Weights of a small GPT-style language model, trained from scratch on English Wikipedia.
Architecture: no biases in attention or MLP, normalized queries and keys.
MLP neurons of a small language model. Each row is named by its layer, matrix (down: output weights) and neuron, and shows model dimensions 0-223. Each number is 128 + 24 x the weight over its row's rms, rounded and kept within 0 to 255. Numbers have three digits each. A neuron's up and down rows have the sign that makes its largest values positive.
Before each neuron's rows, "fires before" lists the tokens most often just after its 100 highest values on Wikipedia text that the model never trained on.

fires before: "ed", "ip", "ing", "ag", "an", "or"
L6.down350:160099136127138120122170139179136118168142091113097129116105100139141124147117105107120123126114146122123145153072120143119091132165108149126147089160145103144135110134150134103131072133174169145107110134150141136099125134141151130139110138148114147144147117103161160126143072129156120091123141106125083137121108172126105165154088104116127102164183131150101105125135148160173160147148079138147098146149142089151147128094130152105115153137133120133132067158083166132127146148144141132092131092134111168140115112117094150153118132109136112155172128136160148131116114095142100165156134147137134143144161132107060132162154120104104106171117106145079091118108131143150088117148

fires before: "t", "d", "he", "up", "f"
L11.down63:143139139135145159129120115087078125137121133143127127122119156156084161141096128096125134134093118156127167108117155105156095110123135104082123134164128145085097175120121130155163141120170145144066140114093164159149133125159152117108131172111117125106139176111142099115117153132140163091093099129110134117154112122092072164091112116088123103177158079144142111096125157137117155162164111094064180149108138153118101104081130113100120144163129124122128144151092156137146115131120138131106141128140101160125130132114108107122121137114163138106082137109140147140115122134118103106094125112176118089102139148116147113128143113116127140155147111137128121159123104102091060115109

fires before: "ol", "ed", "ic", "es", "el"
L9.down421:124111139138133148109096137147111123133142160117121145115145105117119140166150097076101115123134146143110177128138100153154133128112146124159101100169153134111138125124130135136159139154103152131129144142111180139136142125120098156174095169173119129148102138114091093169138118137186124053132156084108115143101135151134099133149103142123129130130094126111132147112182150096115099122167140149137142127119157117149101128093197119134125160176128097103139117127084125085168097111077122118128085142099087118146129140145113125091137123120124103069115085123136145085114168108138107155137124137124152110123118150181103156067147160131132122163137131116140121100139158130133151126138

fires before: " ", " A", "\n", " 1", " N", " M"
L8.down392:152128097140111118140126154096141160142114125123161130141156138125101138134137147197128119155102125093114127139142156131157124143120131113128141127109119118133153123104113096158136139127122161126136130128143062143129132124118058153134144151144105134178204133142098140130130088125146118127100161135138126157082104148089128101156144143164107173158108112095113138150110128116124144109136119143135122131056168100103134117104135124095112155096144121123155147080161091117130124136154120135109212140135106114144118173156118132110130138139100117099171101140099107138109113113132154132183153162131180161166151153142124066106105157151130100168115106123130118111119148130123102158116

fires before: "e", "es", "ing", " be", "ed"
L8.down416:107104165122142114079069121123083146133163147166134138134108181109128105131133102104140143119128100133136108116137125116114117134145102116090122110154115150122131097110115117146105152153125111131100144146159108149127161139122141120102145128100098159178103138157124125182130176140173171140153101159086116091172134159127130092165119137093085156154113063124138116114164136102140136144135099141152130164127124142136118126135123129147146131139129122138110100100121101140173142148138099112147160134149171115117101091094138171099135139133153079159080124131119135097158152118136159116139153121066120116176155156132153138136099118120154202133142137151105116093141153120129122166154

fires before: "h", "or", "her", "an", "ion"
L8.down450:137125141099107074107133131177124117160117154165162109095139160132155106154107141091149108139129092159125138150107169125147105121149120135115147110115158135091130135101127162126168126147146125120129124152174128114126146103110164110165139135080101136151118123132166136153121161175160110175142103131113146108127130130105122108146122131106144130139098132141094148117109112106124083134093148183140183126118081102127117165138146111147110100119154115125132121151110196128115160116133111176153086121110121152142154112122131156129123135099153108105117138098151112162163068105071194139132138161137106134154120155163103111134145097114079117130097132116144118148076125177139117117116

fires before: "n", "he", "p", "\n", "t", "h"
L9.down493:152134146115111177139099128153125116110131137103147130134120154068182124148126148097126118170129132123092161110137143143140112135121122127109105120118106137112122152161123142124132104133150129125104138101096096142134116108173150117096165128153141111075138153090086141126134157092133116159128127118099135065150128128084118127066107113123104124155123145137121120113149163093124128161170088099071161075147119129107095107068148106161124126103134139136146144146147121071121123135130093159121113108135104130113146106121102129083151129104086126198137148140134131102155104110111089112089130117108124120116132119135155138145134130139116097147127075121122149149087138194071139150122

fires before: "e", "es", "ed", "p"
L3.down335:114081125141104106103089144164140166132135118151098105140149125085148158162111082144131135134144147097133129139147141140150125117124095131139104144143125099124082114171151162113147129106120134075143128092126131150133105112143150117086106149100137146138171139144118144127102095142156137142104133138141077112120137185111130115122155076122122105122143141139140154149133126105123097124193153111128110196120141121122175149144092112132106152130098135156114130119142128128079140107111103133141114116151094135134090156122142123108111150142113151149145114151126151144133166103149137140125100122120200098112137148094141197115098136156115136120155141118069101079129186161102155120077

fires before: "1", "2", "7", "6", "5", "4"
L8.down26:131124130123133125140137138104096135138149143134127165121151106117158130151156120107129124123135113117145146109148142094110126140083102125123138099141110094119129071102141118102117120147185114149097127138198122124088167164133111182145103130125138144170161115157157112109107152158117142101136118122121133171195102102154140122123118100125143127081129157133101145156131151148120102076116125108119156126111128179107096148126170158123105119122099131122104158085144098116182105093116127118109142141117127154113148106151115095091135085194114147141103105097127126106141151137142161136153127137097132105152078129100152104117133129160077110107070180136147154105132101158125156150110

fires before: "d", "y", "ber", "l", "b"
L8.down19:122167158169110166126127144158142107081120157098134150169120134139124145131129091124075104105192122110168124085105150114106169141132113135111152111136165134087094163137131144113142122116108079130149107142169130115119121121103152145127106102153119145078109145148115119118102143105125090139100136116126135129136106133127087132135140149156087117161146094160133112117137089097110145154154113140102155121106146149136113168099145123126146139150114148084162171112096140125135137080115098130151107082095136131139145130165104143153121111143126137134123147116139161114168132148088071123105138128099106129144091207129094156152109133145111176147116141140119069099099124129137171117122

fires before: "is", "r", "re", "and", "er", "an"
L3.down135:124135148116139107115093149139088137159121180101132093140096169128124083087094152101158145093153142141138169111135122111113133130141181145102155115106119121145148139106091138125139141127166127134102131096125146078124105158118138108161112150148123129133139152096112114091115180144142127133170155150081142163125167121128088130066159127141110141134168150144106120108109157130146096096130111146112098124160060119113147100130142073121140106099155124122114125132097178104118171154122146147138092128142123099117149153147139105140179124135150096169137124142151124136130099090121138125131134112090117119122155100111098109128100144131135168132127108131080157084119073152156110094109

fires before: "8", "2", "1", "3", "7", "5"
L9.down208:105103154098149178142127114146110129096090140137134137149136169125107072095118109107114059120104108130169091141127109128114155136131135147163118141168134097078131094144131120123125114113160131109129168144115075121143138110162113107125120124108086136092162119104094113128148162106132095079106074146124108112136140104105158129145115085127091095120151101146115121136158151163117093141106131140103125111119149133147123148119175134149117157131148124126155125127130139147169105132118144088161090110158093135129093165131092102126094117128139144115163120130147148158130159170152121134106139180140158109100123119093139165117165110137089120169141132079089129091161147134139102122082

fires before: "y", "ber", "ad", "ot", "b", "k"
L2.down228:114165152104089094122128134129136134085155109125111134093098148093137133152124124072182171130147088135143105140143119153104158170117124108101112188096106139058139123175111186091121132159124123177139123136124114080147143106123143116153134076154131169093156155139145148143133151113126106113098093127150141092122129126137112122103106137135132179136119124123089083115149099109154140153109121155113113104119135140105086113129132085103119149125127166113144141132137153099116121108126146107134126089137106120123139124098150136113115133073153118109142184092134123140113145115145103142101123139131100084112122104139076139113148151129163109106095136102137133127102185113150145137173

fires before: "le", "l", "d", "um"
L6.down97:066063124122127117165100115134117183145156102154122101129117141136121099147154163108070142146173077116133114117179153161077124100126121139120135128132141136080133100152150147153098147122106103111098148104107167101108130117105149132095111123117148156138166071136155115114116115077126161131090126105147114130122153137140154123081149103122139149127137103106150134167128138138115120152139135131138166133137104132143142108117121147126171084128110093130183128183134135137154123108106087126148161114151103147118159095119137132140126154142116139140096135127136159132107111166110107120110153126113101145107178132152147115109126161151120135149066154152126127167111143117115060115139

fires before: "ay", "ar", "r", "ce", "ep", "S"
L9.down209:083106115129143113087138110128113121143179156103125098137111138169119125110090110079126091124125149135127159146106110130124167105132130111147120127089140136133107114092151117135086139141106104134129124148122101125143124157129138142135110172115135112122138158113146114150135127133097105160118144118154114147133110086088129159124149094151065143120108096141096143114120110105104146072157112136110117148081127143128103128084136154138095088108167118178124180156085145069116125112180154146123126140086088140174133141158134131171160123147131091148122136110182099123122141117117137102120166128142153192090130146133133114144151140121134139103121160143116159110112104141121100186180

fires before: "-", "and", "=", "\n", "un"
L6.down559:144140155149127068115155183096168161145148161086075126149136159168145107113109110123117139149110121132094159047107122144145100138145092103082093157135104090108141098123138149158136141088113119118152129131145134075140126080110116123161087111127143124164136090148159112113157167155104144155131128172141100132144103116162129157114142111138146116152090107134116101123149146137168120127141088144169108132166118164102111108103141144101142098103121080129114107136129136149113124151139152147115101101136118107110123155146138128108123098136131100120117150123121162161149166142142105129136142097145139096154158070112140154089142127137155149108142125135109166153156119140090100121102

fires before: "\n", " The", " In", " A", " H", " I"
L3.down368:162123104182183142114162142162126174105139168121121083130144136157137114117106097131150132091164133114127145120102118101104100119101104120125120135111137102078140117124125120099137127134104120138118109122151181089142121118112136142177122136103124126115123136124105147106139141170102127162109129102137164147149114132158091136122112125150102149110100157090077135189161156105182183157119092149109133130147092140153153143134146136129180131107160104104160106122129110118128130125081161098105169109145099138120081127125093174149098118105104117164139086143116113106125157104141116161132095149170134133107095112146135118103124127134142144183124102155139136137171130145094115106168

fires before: "m", "ed", "p", "er", "ip"
L8.down410:139102197125148137112134106140128121110119108140086104143126132129133122092127157090127134137109099136129106120104139112111097096164119114119132103146095126170128158110115136138100117096141117163165162066144105159163112127107154160170086144080166154153133085149142163120162110127166187137075140170118116125093134103149131119179156121121137143157141139124144115128139161161126112125104106123128136106135151082130132180145139092148093132165080138134140125131130133149099108140139133114124115144140122186111167172126119053151142122138119127147145160137148141121145102145135101136120162159132107135127132168098091138134097164133138125158117151105127111168140100088104096136145

fires before: " |", "\n", " of", " (", "s", "."
L11.down353:163107130156129110115133143150127171139106156144093153138091102098126153127121139122124142115121170116163163111146106069145156163116166155139138154136114109077124124141096159128109140087153147138132124117086120126088163098092133128135087160140129117145096156073119108087152177140150139122125129113146122158126098113148118130147121135121133116102082149149109104112090117131089134119135137116116091113101157134148156127169100163147085106113103159136107165094126153133101105124099137125144139118085134099125114145137126116136102066152101164108132101107119115073101099084102158126161161129133142182116139132139161092096119096140146110077144138149114162130132162090139111127106

fires before: "ord", "ub", "os", "T", "as", "ess"
L3.down391:120109056147137138133131149121147089127148163102121166110106135129114143149159091109123137154090112135135130100128139133159161117065111153130097109152192131150137167119158159099102057168161131108098156136109160158090151129123146154112171104126128125162174100111142120121136130124132094138116127155103086132129147143139128091136168117129139143082133136108136148147158105107120126152114115121141130120118116129123117130118080125106168123154123150130149143147132149092160100084106104143134128171151127109105159122174099111130149079154112172157151105117107096147150118109128146132103110117110142115128148161162162140150140105133162172155089116102120090103136146170115161157108

fires before: "k", "w", "ak", "ad", "et", "t"
L2.down45:120176097097113097129129106130158156130186116132084129151111129163140120142114136104125129115113150151150132149119124107140127140132097130110137117132125102137158099122117151115097118136103127143078120104125154111073134127141184112142156107105115163084157144168087120086074197154122128095112151137109148094170155119137089097121124128146142109144126118157117136106167097131125115135104116160107110075115117122094125110076095125136137147144076157122149141111124116100094132105177133137087122098146121157118149133178148077096103134125131123175117146139142150178138138089105139126091147157150108084124106136124170129148119145120122134133146127092161126161138146117158120107165

fires before: "p", "b", "il", "ld", "r", "t"
L11.down121:096112129126129181143149152131121117119156118113117092138142136125132115135118105168135147163125081147137123145122122112126153069065134108109116144106107111153135168108099159123111145134119113121094146122132161176125111128111156102096141113159089130146136116091078126113115150106154152103120096138144078130172189140147148142110115146143127152114108114116151138128136116125150165157146171080128125130109146178128079118156102130206171148113105146156134129142126128136118161139127111160120157144135099133116169149138122156159147133144190094142147124142146121112115107115118119120103081160145163121101153084121111172134141164125166106097132089084147153093152113128118121122098

fires before: "ing", "an", "ce", "er", "ers", "c"
L10.down371:154167157135122107066103141163149124165087114128107152143131103107114126098123156138120132156151132125163107148118112086128146134145097165120162143133142140097139139128111112128133105121136093147124157087133127109105146086151131173126106114105159095153139115174122108148096133136153140133131132165119095095177196097115148119095135123134154102132153133168123083126165156140111080106120170128134129138136100090143135137165135086163120089109136127105137140132140083153105118148104162133106108108114107105149162178159092138111156153092125140122116131149137139069134127119139171088143181143161117109123106164143098119124118120141107124131111085092115142117121153174088103111112

fires before: "0", "3", "5", "6", "00", "8"
L11.down356:152096150046118133129107140139136120148150137156148140153127132174146143143132122133096132112092133094107110101092087127112132136146133129101120131109107112140173129144071173126118142119130124130135129135147115130123113114146141107097112108166120125165156139150143165160129134145093152107145059093129145146136171154141132133134175024170130109140149105126152117097109131105126126133110133120106119148032094148158142121157124099112107122111142170136142132124116132112144107140126133134166105117166175132128108139158133118109118155076139126119113086159155133118143112131128165133137101158146135114141202142107115157121126146179114116145114100122132117120130106137134111151135

fires before: "le", "l", "um", "or", "d", "on"
L2.down318:096096149135132109067110139118120096122114110113125100129148123128174118124156123104064071118170123096140132084125155108140164133094128126142141120149155091131075123094160141108153141122115105159113120092138129103170150112100151141100093139142129153140119166126082088165096152125119157111119140132111103132132101102110118156101149115158148113089117135152173086136091147121101144133180118115136162132119152113113141131145126120106183083134101136064121102121136079105124150106124157138115107171095128151145155138093137133098127122119116171138121152149138168081116148141139110130127119152065130151144135122126148124160160138178111127117128130158134135103134168155102126127112

fires before: "ub", "ld", "os", "as", "s", "p"
L3.down308:115104099108139147157141161127154092131136085135037115104140060123116154102185128095141126111145118165118109107166142153138127166138166107099123138178158146142114129067142120068143130091125123152109158118072159158109114143120150102123159107132125148096157114108120121118140134136129155143162156093124131139130136103122104114130122127142085110130184185124129129132118123139112104131130127141124135128121113135087157143076090104119108138148085090134119139126146098124156100107172126129102142117130133138163158134190087131123161103155111136137132135133168118147154101135160111148143114116086138128163135139092147141155118127129117134122131128137094124139151147159135097176136

fires before: "l", "an", "t"
L9.down127:130175131137094104135150170118108127148123126150095137099111077109159124148117154150115124129153168159121154124100154136162142150130127142147125140132076129123127164156136113134147128111081091117137101114114128165125140177137171177148114195123164099134099144119141138142114062120175140103138101115090148102123130118079095150110121121102146105154113115128124103158106108094102124160144124169129118113134104130148112136139129147108095130132096109110072105134108166139085108167108110126100108147170120112102155117108139137160108097109116146145142122122135138128143130117122123084151139111164088090121159129125135158125162154155138137183124144114076100165156148154075104103138

fires before: "a", "er", "i", "ric", "ut", "ran"
L6.down297:100176123155093099093110119113116153107136153129152145117095116161153117096119106124163075128121128128123114137124089151154127141108148134155113094124118150100129102138102143135079147116134115134136106163112090121102157115125126111177108113110134118125088125122099126160110200104137091130135078114150116154096144151139130100141142111133132150103140095103097127144119130122106108137132102098125145165164103113109153110127098131162115138112122117100119071100122129136147105162125149090145131082126145168138099104133102119154181142105052095109066121130097114133076083122138134099113141134161121107145197159120125160139155135133121121121165117122103102091155130110117144137094

fires before: "-", "w", "e", "am", "our", "k"
L11.down558:117156158129152115118118167165110147142120097155086131093119157141139166141109129106103138112093100110146126116172114153169139146113109152139091131117127134114196142107125115154125110094161137106141113143108130126116101105147076126087151138094071128116097109137142090136171165142117115094105132147148150134162150150165092134141130129160181112127094113144098137159106153142137147105117122071122137107069118112162097126108109171123116139133127131129128114123130119114195108188109099120175124134102130108114141145122125138083147091111149151136142144140113173113130133142136126190129105133127159127118150094114139141104131152124170116110136134085113159071106160137099140132108

fires before: "ed", "el", "in", "ing", "e", "u"
L11.down367:101139136121110138139096135114115121149153169143163143120149125131157089123144098170126075097131116128151099119147143132139109162125127134144102126088140156088078096126176141166109157155078147115146138085113150104116111087147109095110129143136152119114145133114081130115178101118128155178111147100114102067123106090161115099144162072138105107080109116148144107095108112091159124207129127127125149122168140125111131083171139134134128136135121140126130104079144118133129143167117149130103175131119155158134119123137139157110168157117140141154112142140124118127127112126125159111096113139121137123097149142163131113139096129136123124168097093128164096154110178162157127118109

fires before: "\n", "a", "r", "1", "er", " a"
L2.down69:103133107153123121131123150158117098095101136108132126123104111150079134122147136137140094102100130149116132118116162093113115111159146084123087123105051121111117118100137128095120145116132049137103110122136144120101154103123120079102151136147133156100099147109134125102122176099137130147105095149089119145135161125098159103113161150141107075146200173121152135145105075139098138136116122093107142138133109125130129135110130178142142157113113161106128133104092119084134107153125169143137148120095120153153081142127111086138173122184119127127144140096170111091113104151135092145139143111093117151155151121117105122164149106148137145118144142151105140127111157133127115183113

fires before: "nd", "l", "t", "S", "r", "m"
L6.down237:135105115142123167148134176120158160117137122123181122184119149131107155083145129147132138095162119162151129197140106143158130117150130093151147103133080112078158105120135140111128113149114122111136147149143097144174156136106133140120118172138085139141137133107158067152159158142115178053094143081138119137149130174077165149134110108153138138113092125134107135123105147143118120147125125139141106157112130158130152113067122154108123086122131146146097129155141154117106107097132116105127118142099086139147139102126169109110154091139115129127135169127160145107108169129122147088093126153116140130129102108130163105117104123168109122096121124096119111119114104099162113151109

fires before: " A", " D", " M", " F", " H", " P"
L8.down50:113105129130124140134113152144136149150109121148116122116127128126132172159129131203141110125091089134160127147081125163173105120109152087137143140159131107121196090110140114140147148151133158115161141135179069160118111138124115134170133171110122148157146100145087124130104122129115146137126135133125144137132109147120114129167136140163107140093119065105110122100095102123118134120127146146126111126116144123116104120128130132111144138103133133068146154181151080141129119138144111106136151159143158101134111140150130134104141121129096180091145124127114133116102102101147137142209155080128164103154133127142121038114127130111149134128136151106131119108118196136123175131114

fires before: "ri", "i", "ric", "re", "ation"
L10.down135:118082135120137117124061133114146146079136121110086139163098119096134165085120099147167102134100108140128131153134111133135116107105148122130168166152147140130102143127132105121119167094121116137136154105094128117151147094109147122085134130067152103117103130103120098146157154108116125159125122153113117135153172159135148135118166176109139169102129131133151136145149112109122095123108090121068119142139089114127123144086159115139139120137119107130111151101122145122102083120150165069159146082089135133099147141115093120120144095129136182119137126098117107098075085151150117131108119169132109127119155157102161159184111098122106123103137138095153081118111128088132119118121

fires before: "p", "e", "m", "in", "el", "u"
L2.down404:125131133093150131119076128127140143109110128107117132133129160147123101127125108188103072120084162156137150121103125113149098122132113147108094144151124119139100126142136098113115126114146114136129126082167123086129107106124164125123140160121106105068087133100097148109146124113153124146131126150121155119138142137102146141167126122156164119112163131172111101130105121142134135165140093105105191093141086084106126110095171136172136123105131159122129117113145137108192139158130142077111095154177102148123118139169120097116125106074143138143111153142093089155105135104130129160137175112140087129109150145112137120151111089129173148181154094098121112094109160136144127139139

fires before: "m", " M", "6", "7", "M"
L6.down84:095118114139169128110125121070158145103150107166106074175150094107106117124123092130156141117153113116157113090134121145126122119138180069161147091142119094082143134120140123136190099160144128130151113166136155110124116137122149103126138125134152153168087114167139091107136125130144108107177114113137128124160121077133113100115123125142145105111120146153126089130170120128123133135100141115077111158164128125115144139139168171153125102111111110140129160153169121184122100104078115164129102141120110112121121106096133121101123081126134137120099123132158138161158172098129122151125135113112112073121147117078157163093080155115095138118104134131130142125107127108132107093124

fires before: "an", "le", "os", "ear", "l", "ed"
L3.down145:170166158153104133114121153150152091140117144152119121094127108126081125147129209128099133094162113144131131167122121125159135141159143132094133168147136132118125102125105121140140132148099140123135133172102147125112106132091155147137111141098142093124149135100166096119138125136161159119179155169154130110122119194106155095097128099136099118125114103160148181142157096133111103100089100115161103133173120121139128118156170163111126148130135114120083142160089102139154133143113189096129110122183112105122130131107121133140125121136148159128176125157106153142146105149145125109135152113128153104099140114132116109137157069102081154126121110083114131129096102179120118120116

fires before: "l", "i", "v", "ber", "b", "ar"
L6.down252:099149109129127132101072104125175125112105107114111096124134106159097119138134138105104102141176114169113149147078108112143144142143136107098116101132159103143151149117144144115096109119128145123163134097108123133136121138091149133145114106148114173122143133154110114135128155123140129113136103151119109117139158108165098163085085149109115110139144115200161151132128133133132147110164090096095156133132168098111131098119144128163083129180104169130104144151112134120134149085168143133134120122120110131166162128145111053116125091104177127125118121126118112109159120131109147178085143159125136117144111182147119153146130129150099122129145124163077080095109130169178119158137

fires before: "and", "un", "is", "it", "on"
L6.down387:129181105125098101108163111102115124142140117126090131089170149133121065158112112114130119170123161148132184140121067181102110168105133109121089139099126095115112132117112117108113120109112156115171161151188132112112119131130176094127136124177149121101144132140174135108147136124124107126141155090164148127143115119160118135089142122131116156153118139105109143143139127138109157145101122133123070127125127106112136132113114099081162134114119131148119108154181140170108155123130174092138097120110153085104160126144143137127137153103150139145157113156158150130124121153165097180128137067134134117136161101131187115127082106140118140152121127137158142140152107139143133122087

fires before: " in", " by", " the", "ed", " a", "es"
L11.down336:119145184122116138122076127138106108131101157160140114127125163094111118145130143112098159139133124142134126129092089116105144148102165160097088130135119152150088108094116107152141111118148121095132107130095145178150111095145130128145098136135111132179124111133120098121156138140177132152124170133099096102149161144140083110117085097126132113116117115084118128169140136105147135202165174140137129164104124136116152159121125128186109105125144123096108145113151145144144162140073110128125150100176104098142103120122138130105150141129137156097149115146074162135181151146114092155157126132145095134103120127145098147155153169146138126149092123130095109124120188133097144161122

fires before: "00", "3", "1", "2", "5", "7"
L10.down1:142146124098128162093130144180131082064139104099137182118156148112108136138120121166106142124121159097055136129115177117094194119138115108138117126144123174157163122120093135105112130133146110099140097100168141115132105163137148147122146109089095118173138110143144143138095121101101115110162070144114170085161127120158124136171103094091153070090134119132114134155147111136113167133113128123118150165105115138122133125117152118106131107139126158109134106149117132131157110118114098131118092108156099126116158129140153133118139154098140147112142131137141125116142168162118074148138157132170106102083147123136150149140115123132142168097122132147123159071164148127134116131138

fires before: "0", "–", " |", "00", " ("
L11.down100:124142131089106149137111152138152102127121131127147160159174132126133137118112156139111133154101102100117119081109086128137122109114146116116132151104079113151172119124103134127159124133112136162130159128141128119119161122126138073111106107158096133199138129109131174151128136156107118159165114113118142088153170180150142145161152045121132099178057127130145152143120112128190081098077143149130112161108134163126158154174131102127148126129114124133149117130124128128117107163129137132133083157141153143115123119137132118123129155089143132082140152151126108139166140163108133122157129098144128103100181111092087163154137132160154146129109088105128125118115114122154129142132

fires before: "a", "ay", "an", "ac", "am"
L6.down57:104104120159103085120083108153115159126151166151102106138141105158081156141118101154137117123146109139127114077122130126127119138137130145128116109150112137127126099119161125076103163094169131128141100117163165152131138097104149151136153113132123120138113126131135130130151133088082160091119136147102154129077133138109155144095159174082128142129172154121144135144133107129183156155138166141122139145135098137087117144141122142122152122109131110161134131128103108137068136141118117097120105125127111118099168103103128135113154097159163115144058119128093117124202103131167116168101117144157121078146155168143100111079106140134149155119143120122182090140138116146158129135097

fires before: "e", "es", "p", "il", "ce"
L6.down11:120102110135134123106144110127136169138090125124110123125168131140129120171131146125135108134124121159125102135161121130096179096066135153080097125139139135124144099138118149118115125137158146109092158100140152184127130128097107134168157114170189123107128087100081129156180164130163143099155114164159106135147168135135139126170146153120133133113151096130135110167110126106143102138165166120124182152110114143104141140114109137134107145166095162190167112079176135133162149110133096162137156181125112139109134105141108104127092123121160114103128149116078114117122157139150099143102106119122125148167116160091124149166092123108139094104152157145129132140132133142118126134142

fires before: "2", "5", "6", "4", "7"
L11.down17:123160143111138150101119151163091141091176126086093147125145124162075114119156138123127084118131132114110096150114132093142152132086098100074129137132089119153128133103142104111124139128143127140127106093175115121143143111143172100106163142114147104175109094119157113140117125146142168122148099119132133130107148129140118109115136082103154077151176147153176134106193173118125162138149122142078146145120140107111121144145178131132114111132118142115119105161104102116107157122118141159120130134152140134146148152164132147154180148129133118111140113146184110125124132133137131096145109142163150078066177145136106152155136133125140165130123131126176145061128150111146144127113

fires before: "al", "ate", "s", "art", " |", "ation"
L10.down392:144146146147072112131130109176113128118112156133107128110146126143132134134131147151138125136137108153152136101133180100084176177127121136145177124116134155134115143131128200125134150111158173185093095122101091079126142092090075126141123135084117120167143124110117118120098143089116107107126122159089107145146183132146135144112108112067132115114130113160107112127124102140113115141173163174153135141093099142127095117133128163124158098150098133096155179132115098113121156142150127132136101175116147140118154146103170155171119091090095135124158132115115148137118154161141107145150126120151117149114093153135156161136131095128166133150116105121100136110139137101108122104112

fires before: "\n", " He", " I"
L3.down433:145114126118163120101123122107136125123142127123070136118124118130099101081166106178130136068137138125166116142155141091122093124132122135095093167139112132145152171140125132153143087162148173090137125125101127099108158145143136130135118123148124092108128113063151115141125141133118109088111144129168140142129134125168103150149109154114104128122119120123130177170110125131137134122148087131132126133120091085131131124142126154105178145176160112120126126112112164129098131116069113119085133107123142113133109180119154157111074107103131095142173114171098075146138145104142140128167102130180167188123135128095124101137142125135116121141108161130144184141171134170139126106132

fires before: "il", "p", "b", "ou", "er", "it"
L11.down375:124107164134100115177106165142177132121128141111132140132140115127149091160118102143134109156143144120152161090121120112110123088141136128144126079117119160131155096110096152107139140153070141079129150102101161108118128159142108130112160116097134133123088140116109130099121158117166143079092121109112124093135144154158132113155103122136151111136150099141146133127145136132125125127085155080140099102121126098099147143096132166171126104122084121127144120160140164106137147106143117172095125208155146186141123125101078117142103141147138105156156115158099104084153111128145142135125112119116121149095131142126103138122084150147140158103173079140159138124097090150090154105114

fires before: "e", "le", "er", "l", "n", "es"
L10.down21:158128113143154182107122096119105143124115117113134166145116114170119131125102147182127123106163164118129125136114150111119182107094101138126121151156110162142122144140160135121104138163139177103137155155061126107119135099170147147117136143116104109185158098095132119073153122103154124131142113098083102136122124166086122117107129128126132093105122116146127102087145122130106093107072173122133152110160124108144111109140128164135119162137165145101148134129087103134117122138079153104156126152126125131148175146112116121102144123112183133169148108162098145112144098147149175128142133110132122127113202119114098128116099108119119121119156170127148102131114141135180146108098

fires before: "l", "le", "h", "al", "he"
L10.down208:085127100138133103145115164122119111138104131120102148111108144163144129133135162158080136128167108163094129133117168124113118152159136133140100197140175079145126105119138141135118127100132115070125151122123119119120118119122097118146117108156162109141160152119168091127117069132164120145137092132174095113139126110166135100121145087153132146118142093124146136081143112157145115130139177126154161108126164112136160151172092142129169108104106123164130108180187146153115146161152114114122166137158126151131156129146131127128104128152135125131105111120163144152101107167110152099122150083146151146122097110140086130152134118133175120145093140142112122136148130155102111051137

fires before: "an"
L6.down529:150141110155151151120127132165108185102130140137087107111094129131112118090145131125109145101111112163143119140116135173138121124168179097119172096147146151107131173106117147111108137161151088166136097086158160134139132119131152142122123088121145178164124115142157105158125161107170138157149127130115142138139154098100109109099153111093149133144120093128098113139158169106134109160097178152067114156128142132108134139171140071100085112097153131142102146117140149142124136106152146125124118155135099110132125114171128115124152098137123068112119135152134146169154141092130115151109157152136154097173152174101139108115159143131112135115151078116136123143112126179154127155133

fires before: "00", "3", "0", "5", "2"
L9.down252:118144117088119147142135119103100080161117109131102182156166097169138110125185115147123091133083144112106140115091116128110158119119104100150117137165125144094171148114132131131137137121135133100103148110151088095148151095128147130123107089106095123142117159105187106117134144100118150117135121140126123126097092126110147102150150075151153113135134125130135129115170114079132179130114115118109138127132135119108116134130169106125101128135172145129122106161142170123115184167109145122126113127136126163154135162148151075166116175112137103132142152114127127159131110174112115104099140125162121142137193086107101149130129126141114125114121133107199166056131153110104122123131